{
  "n_head": 7,
  "n_kv_head": 7,
  "norm": "rmsnorm",
  "attn_scale": 0.125,
  "tie_embeddings": true,
  "init": "normal",
  "init_std_down": 0.00306,
  "grad_clip": 1.0
}
MLP neurons of a small language model. Each row is named by its layer, matrix (down: output weights) and neuron, and shows model dimensions 384-575. Each number is 128 + 32 x the weight over its row's rms, rounded and kept within 0 to 255. Numbers have three digits each.
A block is one neuron, or neurons of one layer that tend to fire together. Before each block is what it responds to, as a language model described it from the Wikipedia text at the highest values.

Opening quotation marks. Opening straight double quotes that begin a quoted title, name or speech, e.g. "Borderline", "It went really well", "Staff pose"; weakly, table headers like ±%.
L6.down192:134132174153153115099149066154127188189057105145117139143129143134095166106165137131138172094171101132173105087115093150149073108175137146138157159208151146137134136113111169132168099142132111165104074146127164144128081093184125113122141176214101165134137145113082113091112108110171097224151121097100070084140097119131142168091148154119148149145124126132120120108076110129146133043151105092115141156103120178091072125161118154116103120098119146121081134099121136137082112166205071181143104122127057114111110073081123114111172143108112121131166171178099111101106117152136156075
L6.down469:138079071142156116096147153130112120071159106124156190106182099059174089116102141160157097093150216181178118097116100133123109145198128128108157061067170117113116125136104139040131120127042119091119183123125151088160077195143119171105143146107100180124202126128129136184175111139186135157155159120121104120103148149169115134112081147163120080143113103137173175156119148161121095160156110110137162105064133141090118139122181135099136124094176164158176145120094142127138162125167147125111162175108128090131169149064087098143133110112145091165132120117107131144089119131163148141
L6.down606:134134129153179113116176137136177118065091105168087109117096127102104110183118131162143139125105079152102118141135184043141120110106221149125162100104114119163162130098086063113155217101073141129157120119087133125154062078146097140111146082106125158140182063140122158118107178108097111109093065063091129144108110092152155160155193163134129146158090106144164119130128137089082084142103120149114142155173163188120169161155218154161201162113120150138110152138132106148136091122172127167123208141138144131116116054087083112070182108135117164090091109148124149149115053150147147122
L6.down1620:154151120126111138105206160167173129035108084130123105174188113130110132142116122070170132139188149066102155127067133102139138099126146128135109107190066109110114143151208092143142102148063157102136094121179156219146110134141160090086142102133096071069184110103153100135211142178093166103120127165133149096122134129124141131147127135148089128162085130104185102097170135070162108117142204157181160180057125123080108134098097130099170157178078120147153110171131167132098139172162151145171086125130129151177181110153070121091132100087175127115138137108119158174132147105130096117

Personal name parts. Given names, middle initials, and opening pieces of a person's full name before the surname, mostly in tables, cast lists, and rosters (e.g. Robert W., Steve, Kevin Wh).
L12.down60:157132098153102170140107205106197078216080111112113113177183077122153144157170171122146127078151170201168093054189117209115127126165107141192095095124102105175146124095073147184083172142148127137142110090135132182125140099143149126094143143139104128100146103175185132145120122168109124127060109146134144077096097113119165085131120117165094112159120127095050131084105199162100138079120096104144136135162180110155125090093097114117106118147152120134109129127128153127107166095146149151121157115089100112197104081163103171138141076088128150095123153157149132176106118121107112190
L12.down804:096123135129121166132110138104135080137199116122099083132130123111138148140117109170174106111125135212159098100109178127054192217079149162128166187101129105115111151131075123149144098098129145115182083101098171132157131080117103096103110146075104174203108159112092106127123123096133122112071161117032135124106146080157122083050103169163136181121079156177112118139125171139221145096144152127068134140116180127136156128130110141169146091090119116176114131123069158126116178104130146070117088136164131150138142118154158100103087161132172122130105131066217155103107094146082116183
L12.down874:169156094172101109129080201129122143129102084142110112144166195094109117111137114170108121151160133090165113162040174181132122149078121100147134140156102118123095104175128123122088109084148149124167184146137138099181089150084194171100136065141136090173147155099164143105162121178136118129127128155123126064125152151193150138145159175085157116105133131138135076090097101149121118125093130130121122176119073147137156176103136177145128123118137116137097103101153177128190102125151091102215071128115089147127129100145131127146149078136177123106157107122111107172170150167184124163
L12.down1153:137157155167139112097187178134125111168155149090197189133149093108056090175106137136182095121168086120032103143071168116157175090095157135117129121150110161104100101077073103122182196126146097169087120165118115119101115117095144125123120108109080169129127117153100136145087140139141154105118102186113202094067146144118077173089136162096123118161130177128185139099155104117165175106118122183119137098124130093093130142182085133126140172174156136112079144124152087140152166140090184112105140178119153147113129178127127117110122099132186180182136150088165094032136093164128185153
L12.down1676:182115120127133116155114102133125112089105122108152123145098150113159129138133138096137110142174141185116135160144148164130130152161118155169097154137133105132136105096091116129145156074097181145104096127064128092139101141110118114167124141126123156094084104091138128161104136149097111141155062119104164081073161147152130114158167122132144159175180088119096165144190145109124138109106080111089168094178087176137144074114100152086068111143153142162157085103065146116091173150142103141176156204194174103130153157102180179095164145078123123142141168100169174145105103127208122098
L12.down1739:124155115154136129107144153076124167142165129136082123124134137146082159091174212061147075157131082180146120090132124162087143118123154135140154177048167126109113125133100123136061151162112107207148078165136123113171065107128083140163143195160149100107138133087155110094110101152127098131150117112170073150094155190107119139120160144165101183144140089163146153068086123184126083168202172063143110083108166160108121093180128165123104129080147086160144141122078132123136089071055100136143106118158115065138071081126131130058178067172094084188138133046157138099127159110099162136
L12.down1870:131154149112145157134101163180115127157140121228135121183142139168157191137154117122124137178136144129121110128138071134142084153142097140092071113136157103127098106147117101097160144107095167099114160150092122114168074148098120101118086127073131081090161134126122149116178184166164110135147122093119202148206159115139137101134145134132120106166128104124110146194115122117130169077116135092139076115161090088087069218123141160106078108124108165093068156130139117137083140132161160134178117140095190104168119107167121177127156136133160103112052103121163136118131208112151139090
L12.down1879:098139188115057152087071153142124061143123061099058129105154082137168068137153157133125112071074116117150093105147103182118084122148133071156149189124171098183121124128065182121158136089142159111122079094152145141129119121108086111149127091160142015143167066139156148124092154088080129125138161053110083197094120083117088159157134145145133171186184137202131114107077187190253143144147190182121123146188115151181205086148102131145101113108100115157116048131165192155148118133103222110087154102113076141207130104117186111128139125121137125207133135181130139132124107130089071127

Mid-word "ll" pieces and "John". Mainly the word pieces "all" and "ill" inside longer words (Stallone, distillation, Tillsonburg, fulfill), plus the first name John and pipes that open table rows.
L6.down759:164069151144109108117078146162145174155134119134143139133141194062118137138125087159186150147192142139115151133060123104123130101168163100132094120126137172116134155148044164147126184196103144138113113161182114173143158144130202173117114115125126143106140107102086102164141153077123073130153121156133180174121168133143091160053110094123139135188193071136111151131102112136151129165181135079084192132087190140120159090139106144138095097174121161102108170098133120136158162149166145102129203100144120107127197119128103185144159087045139157105104198114206175178136086118144161198
L6.down1388:184112091100111143112100122174111179073230116093128208117134145086131110179095188111141096101157099119179147152096076130071135143062142136138112073120183177135117152149121136130095111170132108104136132119076114160133105176146113137126120120128114107069223129121077073133091137167078148110125133128140113093168138087137151197136068141080129152144133154113152143177143137140193185100164153192130180105164137099089089169135155134107162131158092145107141155100140112168125127099112085117139124180083123121063093107107182091113128125087113112141104124095190135107181135143120140106
L6.down2043:166122108082069117143137110179131137147145108091099078051062156091130103126106141133070194112107099123137061032131157110136143148072151115141188138084088109196098135142147123099134157128104115125144139195178147128125124106107069145173134087103151084169127167146127088168207112136155051128081108159086091138143180061108084128167169098108116071149108135088139112104078124178138138153139128119115090078106137128086141120137074080101181129091122117178148126115147183124104167184125110174140117130068108158105085096063122125112091151117119098126148112128109114126128151125154103165
L6.down2295:087134137198150218095157164195118122126161111113196099130130121109154149095167153115133092171129112112108191143125124144089092175165094150133083078133151164143070139053147112128160145103084101094168176170168129090116163161121129177137144159183157137112136166077132139145187107116111152122115071152122032103131136164196097128132160164174102174086153114179139150145148114094150144160179084116166073105158204131109101064073167092110143144133141096131143148126103168167157155095129168142108183150088156152131097122123228019090136101159180150133120098163105203118114147078087123138

Opening quote of titles. Opening quotation marks that begin a song, book or item title in track listings, tables and lists, e.g. "2 Cups of Blood", "Journey".
L12.down37:126102133142101157146184140175085193181150119095153123078126164116138158123146213124122158160111182161135094148091114079104152081060166147192129191105128132144139154086077170101132138181080107119164166112194173118108163115125088082149133092143122055156182089124125148153089144110090099138149137153116117104113140154141106139157137120098148076082114110133095089089153098154174089165109139149112097115114132144147088149144121175119103147146178103105154142144162071188155111073157144114096167141082180090118144114117126129131139112159160157056137174092208148055113189132157201115
L12.down346:134109112107152110077133105092162160080126153167117124137133102137132133166128081141121159153145179119074082061173087130107188117150100159187151163129142140138119180127189180073087187099132125209136137167084120055157157109129076093102096096123122174069149145189209066096102105125156110142206106119108153127128149088107142164080092032152168089120139130092120097136153150088129123143154134127095099059135132111116081129140090062140188123084145177143122131106173140143113106152131170133134123171118127179109111121117132126107134141146174151125160127101089126074100096121122143143
L12.down474:137155100125172119152147165147152097126164082100087170105180151147148087170166124124105092147132131090108102152161148119018141141089114165178123130123134071161120102141147144163151086155150138196116162171159157163078152142117089145140131124108144146165146126113130140153162130080165140122079152162170156113111118124100103101111116172106150169185115184078135146161078100120156192133094095123171031183140111066142127145132124100152158103131103116096125115049133111191133081161163104083163148090058103096110132105139100072116102192141138108144117138115123138137098110110130150156
L12.down665:105132032147124116138136206096156163150070189090108116162170145068111177123150134176186133130071157168107126134126145100148109112119121149130188080127104099138099140064125102125139106150087154171154112083087114110165119127205119122130149078173125147070135142136114145123125093094184097114186175155167156101179124108089100107082112138066133078172079106048133162174183110134115138177157216101108077065156064149110128149082157151135154141094131121165103139169175148176118085074152146126176119109106153113139111061099154185118139136097105142091175126191111169124139102121135161164
L12.down762:109122096110173126132123091225116130130122141110114172144168153097146068151127089141094162145148102090102101056142105132129108147121124153167109047078098163139107155175142134096112154116090157137140142160069160127094183166175150083126124078095142181141107135177099133107156098121119153113130157155095111151126123098120171182087065088146147136099112131116119094122105123117129091156067193115168118161102098111082160181079154059125166091159112113117122108139142155154125151137160140074133112163106093082126174180074193149107136111133166117183090145113144112130121152129173126239
L12.down1458:086093093132109080116114112128114148119154145146170139131102160187094172141229044082143167116081090117123130114195106121125104157155121131084081158175116153159114153186137176111103105139151119109080149182124103122123057170160068122131138147110080128141155141098160098199120078143107152179101071182168139086189145116085153182111112106120126118164098103124097143128141127152129107147131091104103106168142102172172133138152181123137100131164156163126158104093092082113184144153171179151159159142095191132108082103122106145116132145155132107105137125147175138169090060143133110070
L12.down1709:115073147134105114183161098159120112197100107135171061104061217165109076144153163136062151150083159157125119127162116144115139119116186097210114113075116075117123223169122108066146126102103119088136161133132086109148109110127171134184109181210174085155041152168108184158150091102093144098160157128117139148141116147124094145127112172076153158092115104201101135134204129106090129171109133111093158038108078127112132124135104130140134144167046110160068144103155137109122150088122131113111127152123178117126070192138121117169148117110168138143145077126145138139123118139147191081
L12.down1972:094131109095147115149173149163158180130109107120161161085164128127131110121102136075093132199073108062138124085134104055086121079126141146127156084090130089159155095131069134112126156119118109124165168118133138093153158096107165120159106108117132092125186142128117106147051155126131102146110136144142186047087111120121100101048162108187068176132080097092109107166158135102072091127159179130042120173111127154130120119142141089161112113126112186096117156106141170186090136130213096142096180148187131105176125128096139118092176131099144144141095112141078204136112113112106092074

Person name starts. First token of a person's name, usually a given name, in cast lists, tables, credits and prose, e.g. Stuart, George, Nick, plus subject pronouns he/she.
L3.down534:137134101140148118156123122168128103097171150115133138125139129104073193144121128148160120058157160156139115081160111131220157080086152072137157115113155182141150089179146146158124171112169111127138165164088119185082154128130117215130120103132158066095085084083114088148197086129109148149157121140121148140137092200117116187154094134203143084142129095162117148096095182162147113139127078112119069089134158133150147155136096081163119122097161155120163109075128098105115112085142206139159144070128150133169099083122126109085129143163138129110111127160110161142121121081083097182
L3.down1225:135104072114126073201091109158146078189186151121138137103103116050137103134120098140164132064152066107136163108110093191168106135109081126134127109070155140127101123210095116114146161122122106208119185113090133100132176114156103185173105104097136122109145103086190093162160150116158134142166079146120185098133097129187139106089108196161101138126098174133086157138062193167096111158162152119140105105122171108131159135108165129144089154172149129154112085139104145147112093176138150163134187143085138087198138119172123123146182131126129119082098095110144105098159120133132124104

Article after prepositions/conjunctions. The determiner "a" (sometimes "A", "this", "the") opening a new noun phrase after a preposition, conjunction or sentence start, as in "after a negotiation" or "In this role".
L12.down1073:086184141138130117191164145089100190125067156130064107092112195137058096086135149175108149141100091155116074103185159114062101067111160170159109186156150020139137114056106167110076109110136127137149117165083171125108117176092199171145096140113140196043154136151188160152095141109087187110096171142119164110097087115122158178133147100069129107127116122140208117153123132078121135147160102119174178100158145122123068143089136083178127095148157109148131129142115132121183112159080070154159155110118075170116172087092086162082073100112050092145084140125111120159159080126138143120
L12.down1122:115110092082136162132098132178129065113094158179098095118124136157070137065168151117112136109124159145182142093145094134134127078179104147149107101127115170180108171164122069126131154125121086122143116113114190111180054097130085099149138156170117138125165113110101157115118122133127155109083166151083131102149156089119184084175108126105168134139117150160146176136088160177104141118178151116088094132169113152148184153118127125124166125157136131120062107142155096097131122114136161094117128196132116028150024178092138131176129080181167195137145090187092120216142099110144110116
L12.down1361:136079091137116087114096142139075122114106162152133151129117096130171143110099099177129116144144173117137122189099147109178124138078156132168177131119116125137100148115150173090169098132083107133128104120151107154094130160133133083157143102088157105119152141093093175124127139128138128070116177126137121110162184140132129179106162111117192111087113147134164055109127126068159178130124101152068145082093131151157176095146094157063088151132101081088210058094164104108139150149130088106098120117158071095145093099089139082107130118088111103109177131127102111128131170084077159167
L12.down1706:131112183144175179068147126158087159136174113146117140124142099169147186194130195137102121173101135113192121104118125102076168077110125165127125157057107079119152151128092194135131126174112110086101105126142078157093108126120134162138146116132124079104142187121110105186190072069042104082154132105089148117150172118064116091195143154185138140176105144106189155071136107104100108108086110095055142057092162089167143223149066089114118095095114176108168084140107123153109134095109102140137167101066138166168181100098126146154113063089153109174164063151118164147165127106055125073
L12.down1947:121118130180162195132156184153149112136156123143160077088050110137173143044098129084191127075185211148140117165144162096077114108091166074085138138136095122076154131118150105097108057108111172142158158064116120135137137082082131128124101132175105184119110111145122119170160118134107144170100125125110123129127121175119067119181092074136164144121141123151114170125177107126189154148131142152153121108169172157106094093089165127077101175124063162101081186120191072161135167135099111129130120140074140135172133136205134093140118126038176168150087155163115094135104104141048145149
L12.down2143:147099193132148102155111200155087095123114112127147134083124060051136119135188162093144147113157119098129136125075078114154127156114137134113088117131156166215104156080124146088144188102070141127093113072080161187156104167118118134132124071082223106112126092066157100205136149089133155159154138128141183120143126140160166124135146150067118108147000111119167093147152124130142105063140121113089116192154117115138075125087143145132106108114099118113151171173141149147101167132112143093176123112094061082145130097145065116122116122119122085105115073151061143086133099159138139160
L12.down2213:119122141163109193154067124131142185114123123112107127125098175117106147075134062134122172095114133111069108133106130166117067169135152157058151104108171130108096130106086115135111126135068151163110106123164164067118189105092131140122185189140115072063112119117107131131117135148035158114132075147129152133107154144183162132102185061095125142075129155051145135095142143083125147107118145147142125129133107109068162181071131131101156113110114109151176133123113118068149108142073051086143159105122125134197070121095127095217141170114078119125120173158093116142107124110102157099
L12.down2219:128162141163153172170153146123104112108110093134125112079112103173173155171070162187094202139150123117205187222119145137176134141111143081155109164127098113100105112137085132114077114172078108159087162160141135143116145136099201119148117131087134090082110160111144113142115120145175114134124112145152126142136125140168132214174107060136096154144130144124098120114166095175119083131125188126152100197162161136131162148097090068172112144115086151085113095087086115117101167143107156054177159150112094140154101101124109124088156164093136101195100096111106130098145125102127087135

Copula after subject. Forms of "to be" (is, was, be, are) right after a sentence's subject noun or pronoun, e.g. "Tsou is", "The brand was", "which is".
L6.down131:123146112112165150109133081121074125106161097120162101094073170095110117084094155197163143067193174104092114195074198139124114145167137200149132147126155068127107206097131133176107113131138166080109114147097150142080146041076126148094155096173071119053120116136107154176047184081159097140166129076174076101097116130137127134125151106109123134113113114168095140097123122161127126140132203151046122177147108147094120127119155157141193163117126126122086131117108130114102129122128084115128146127121187190191155146149131116129167136174099079115125144138133147107109164102177143094
L6.down484:085105121133122125111130157104088142128125162127105112113102112115113108169181090119129095101143157097169089165133171127100121191143072126178118166120095145093151144138157122081079141109201158080157102166156170127065158099105128133109101150130106134171112146112185127075134142137098101090135129121099127125142149147141124094117171146111138066129128137127205121141107111139123143223103115080036181127128217105166111117194167134152136122155078038142170116140142157193150161135121137097105081126113110165150116156129123118131124122135119153159143134132141180107136148149131127106
L6.down1013:125160138148185052132177129135122161152088131090141098155125080177079130141136077103079159156151073190062170127127143138097095178128050139207127112128184086099171112170176162140150111104113140064096195120120133106119148089110106159154162162106128107181125175088148085124148101133168079080127138128153121128086150126085133187154136117130101051134038133154110099132136153171145138134094205128158181104107090106129119154143085089108157130106128133112072119145094151088170183155114125128093175163155087131057100117114133150145108126137103129075136177148149072113058169167155095137
L6.down1135:120128154103099160206106124097178080095127142087166151171185109091146113167109155116219117086069102106144146170114098111129110150129119111123095225125120155138144145154173112123127105132133143092109074084168091123116146164112084137105124100098142136160132135112130142131100139087137145142123119094165109107159120115162128148141196098133034161062143161122098160168156052157170121064116100141103182080106154142168119173072106144132127094147129196137107100088101136188122100113138061124215110140158118152151101148094164151081122136161131105080108167089179103123109109170150090152

Copula after subject. Forms of "be" (is, are, was, be) and adverbs right after them, linking a subject to its description, as in are sparsely, was still, is a.
L12.down319:147109097122150117131148182151114126145165096128142153169092115167105163133149116110135146154150100080102143131099148139128139171132121143133128093120121106098129072079122174130105122134107102078180145107113108123147172127127134089184131103138114067145123148146076156094136137141141132141148103135120236079135105144000106077116150127145154087146134082116127085171099133164120102135129103104144106130139155105144110058154097124080173104146133172139160140129137129140120161135167098175105056187155084144129131118124161152077165145083164052141116121124148201123114137123164109141
L12.down548:111110142065133113156123173097119043184158151100112129138083172126180049094151125131098129108088118171104105176142158102111144114159142099155105106191113104201100123077140140192066157105134130099151124128072132100190127130077074160139073158192096114132144076126140110129118171196141129077061130093116106077127109107116169087153127185123162096094132118127129083117145138155118180115078122102142106160097120110189111100141138135073194187221144106157147146109085130164144138126123117118134080117121079138068118138094104112055177105116135116086078117128157110202149125172060137160
L12.down943:114112177107111187153098127111133109074112129066127097086125135140182102143155152098132146079104192183132163097145158115147144124120099122184140092113151115123107158130169082072120166117151167198140178065107091115102165125166064097137189172135173163086101076108131126098125065088131217120172129134114165124114163107129112152125125093027079092116052132095128146075087134160094107105063177086135122164067122126113186163106128107100161061124125134115140125083151144142165148067153160137133154205121089050132095058118141099104122153169150170163089155161092120100100114086128128097
L12.down1079:052136140150145098109161137184165147148082138148111122108194096109102100082169177168123148187059148124167102123103147121127179172108180155144053168138092108122092140093164189176127075140178117090163115091149101187104100169111099114125132108105121104127133089115153094159121085104125147143153140162167215147125157132138090156101126132127096112130108136150083112097095080134145109130131162181095150127136065148143181127147082188157142136111134156108150138132159106140155119176126139074119132135093125141142077147202109161097096097147150140087132142137071172092099062159158185132
L12.down1096:109145133150095151116102114135106095144142192136133131172150059083152103154076117143060117126115135100140139145096151116090136148142165173120163152190105102156150151093104134089198119123122103178105160197083108101114149163160121159170179165140169142224151178121148107082106158099134219106108142076137180087161059091206164081185103087152151157113113163170085151104122132141160165123136161162117072138095073123126148126087114118165132142101141129128111133103143193098102149128123160120181117142111109113108136166123132113157107179129105121101146128115134132108157096196134150152
L12.down1121:103134125171132069129147185120128139155114095091073116130086132178111134169127087073129106115145094099078103175145116136134179190159103162156123161106107163155147119069152134126146153098107138127120133072142135079194200150135143142045076144127101128173202066163125151149103164089139125181159112118115140130082183154110103107072141126127124072155183116125178143136163068129132098146128086104112164136157126111136155111096133156144151107115211162154138113101150109151075090163184123118090095094121120100131185122101124079175125057141125048119124131104164115070083104130166141136
L12.down1306:108137124119128108124110147143100124134145111086159148128100106134119084163166090086091156124124092151079147136103109134112180150103080162125132126127105131091084129121159161077158223127146134141070123083149120109144187133134104127162113069124098133102140167067151116127128133144134134088108126177148241128071107153022070085143116148117162120085195091124187061157122176121141121142103132123095116163158086098103134095048162071123204102188196137143116131126162157153107129143146150128191131144159096111191119103159100084127179145170091113087084122148162179170074106119124105176
L12.down2269:143149156089108130133174112123106147131120172180122116127180117130159166127111066134109098125126133111133097111191142103073105157189218151117095142139151080113095116180140162102140145087141135146145105166167102176143148170144126122159080128127139071166202191167178072083171152153143212137092097088152161122086100180101124161116122141161106152093113088150103085126149090174107070145155144099098104116161122164190120169086098148140090146130086159151159108091176090139157132140163130094111161200140140126112123142111162067145177118161098153104084156178126089128100134167151131104

Finite forms of "be". Forms of "be" (mostly was, also were, are, is) right after a subject noun or pronoun, as in the song was, he was, who are.
L3.down1173:075150135127149167154087087110109157123102136134121152135071133184145173116137067121079157140141123161118154178084089129154114137122115156171131105105132101201135157108179101142057140136130116156104133097147141091100179150103154164067081102159100123172129123064099152065106141058124092109131147079082137086188157123172088108141181181143142116124166100104107167144135108123114169148182146092142110135089172149070141113104084144118108139053112127112091115134143114122101156089151116090161170159136157126106082133108120114129128096126100161121081170142216095099050119098117113099
L3.down1568:120091175137100116175141192083055105110103140146125131114099143117134174116127109068106052140106083109098107120117093103144117239110134136213109133092132149157152110110167086190138078088141079102102075102107132100098119113149145104119096127161105103148147077145155121094121126122118100108122154133111127166147128129145116090142141215145105111096161135139147130154090163255121154175120142196070152106129126103098126122044114107141131098138138101087128115106141122140178129050178187132163114113143170118172097118186109105177181139176146103107099151131101142080127118113115099097

Indefinite article "a". The article " a", strongest after "is/was" in Wikipedia opening definitions (is a French novelist, was a constituency), also after prepositions and verbs.
L6.down1488:126111072132095131149120162120166146093058076106148102113133099083086059136123140165135089169127085173161093170119166126134087152071115158109189112145131135075131152136141091114194136071135125144163092064102162131122151199047157147114149155067162144163128110097155155117106137114183109138126168113150145151110158098150162141130165100123171127139102077101105114107208124078132158121093102101122100075117092142108186155128115114082086122108161148113075120081189121148160079093107165084118139161139161173115087136123128115164092134132089181182141144157080098163154147157165154146
L6.down1502:123108113143117169051176142123097148068120151169091134143118120088177194169153122150156089150083175131153148107113135063125139116140140161097102140185192111137112149122141132116141111088128135079138139086177116156170137110103111119113102120155186148119149131109130138129111170154085173159131135108122131089080133124089169128130063178102094128116129201130165119103135170125073125141132084132109176123164145164141150146196161120100144105126086122113153115142062096123095164106105191152094083088082114174107110085188142146142090157116134072149122171176159152101086096151149166164
L6.down2150:124122150137143178073094195099134124091137163125105102116161155175108093103131132100131166095140147138172081172133088117114142177137141139128109118169208113106160175123144146124125148123121108098155116079100167153134069176122094107111102076150142144136098159158164151145105106106135142122120127087124062079135155033123114157105114116089101112115145107165076175170159145119118140155101080128119160156144081109163124130075169094110082108186121155170129196089073115143095176086130111179081105139143117199099153142120122133178076159094165108183154164150094056138149166152137165170
L6.down2252:129123173173118122110115156056055107179139134171116131045130153106199167156135128118161060135108149150181192119127142124122130081127109075127099102066077155196091128099144077098135109108093097069101088076126079051124172113100137101136072134044133151151118156109139160126125169080103122167084141104217075094133217126139171106106155143095109131115120152122112037129071129140163141072089142083123172114119168116168099079072129131144179096130078125078143148078135131143089140097101071143127113120129108161125108094112081144164133116178105120114124174169140167095150127098131169164

Opening quotation marks. Opening quotation marks (space-prefixed) before quoted names, nicknames, titles or critics' words, as in known as "il Bertoja", also the noun area.
L3.down107:124091108167140098120136152105131119128117100147128123089085144144092114106135125110075128133123171112128177097115144136177063136145118144133096160100162071145193166094133138124124119088118121109153114149167159180140066086112064116093094154169135124151100138143104128040142100100092098081173121095105161118128139096086136126157141113167086186121131080107159202096107163111152140126124105129111173136057106171062123147142133112097116146107083138106101103069118199124101171101122115153116127186111108175111193134109093113106140103176147127176108085125117125088130151156146106106
L3.down2152:153109137177040128143167126138108090127064091130125092114150146140111167103121081147094201121134110040151165099139122121113120148069148193075119089125132151069202134181116101134094147158102095147151105104170074083118100143080106102127118148157131129111185161105101143069132155122105114123140138133140143069157171146129172162100105148116098132105117098077104120141105110112118112148157127134168134178119113123165134175120211108092120073159116179128145133133132173136137184065153137137148116148106099160092140134110109093155159109114115089135072061142123048123106153132125144094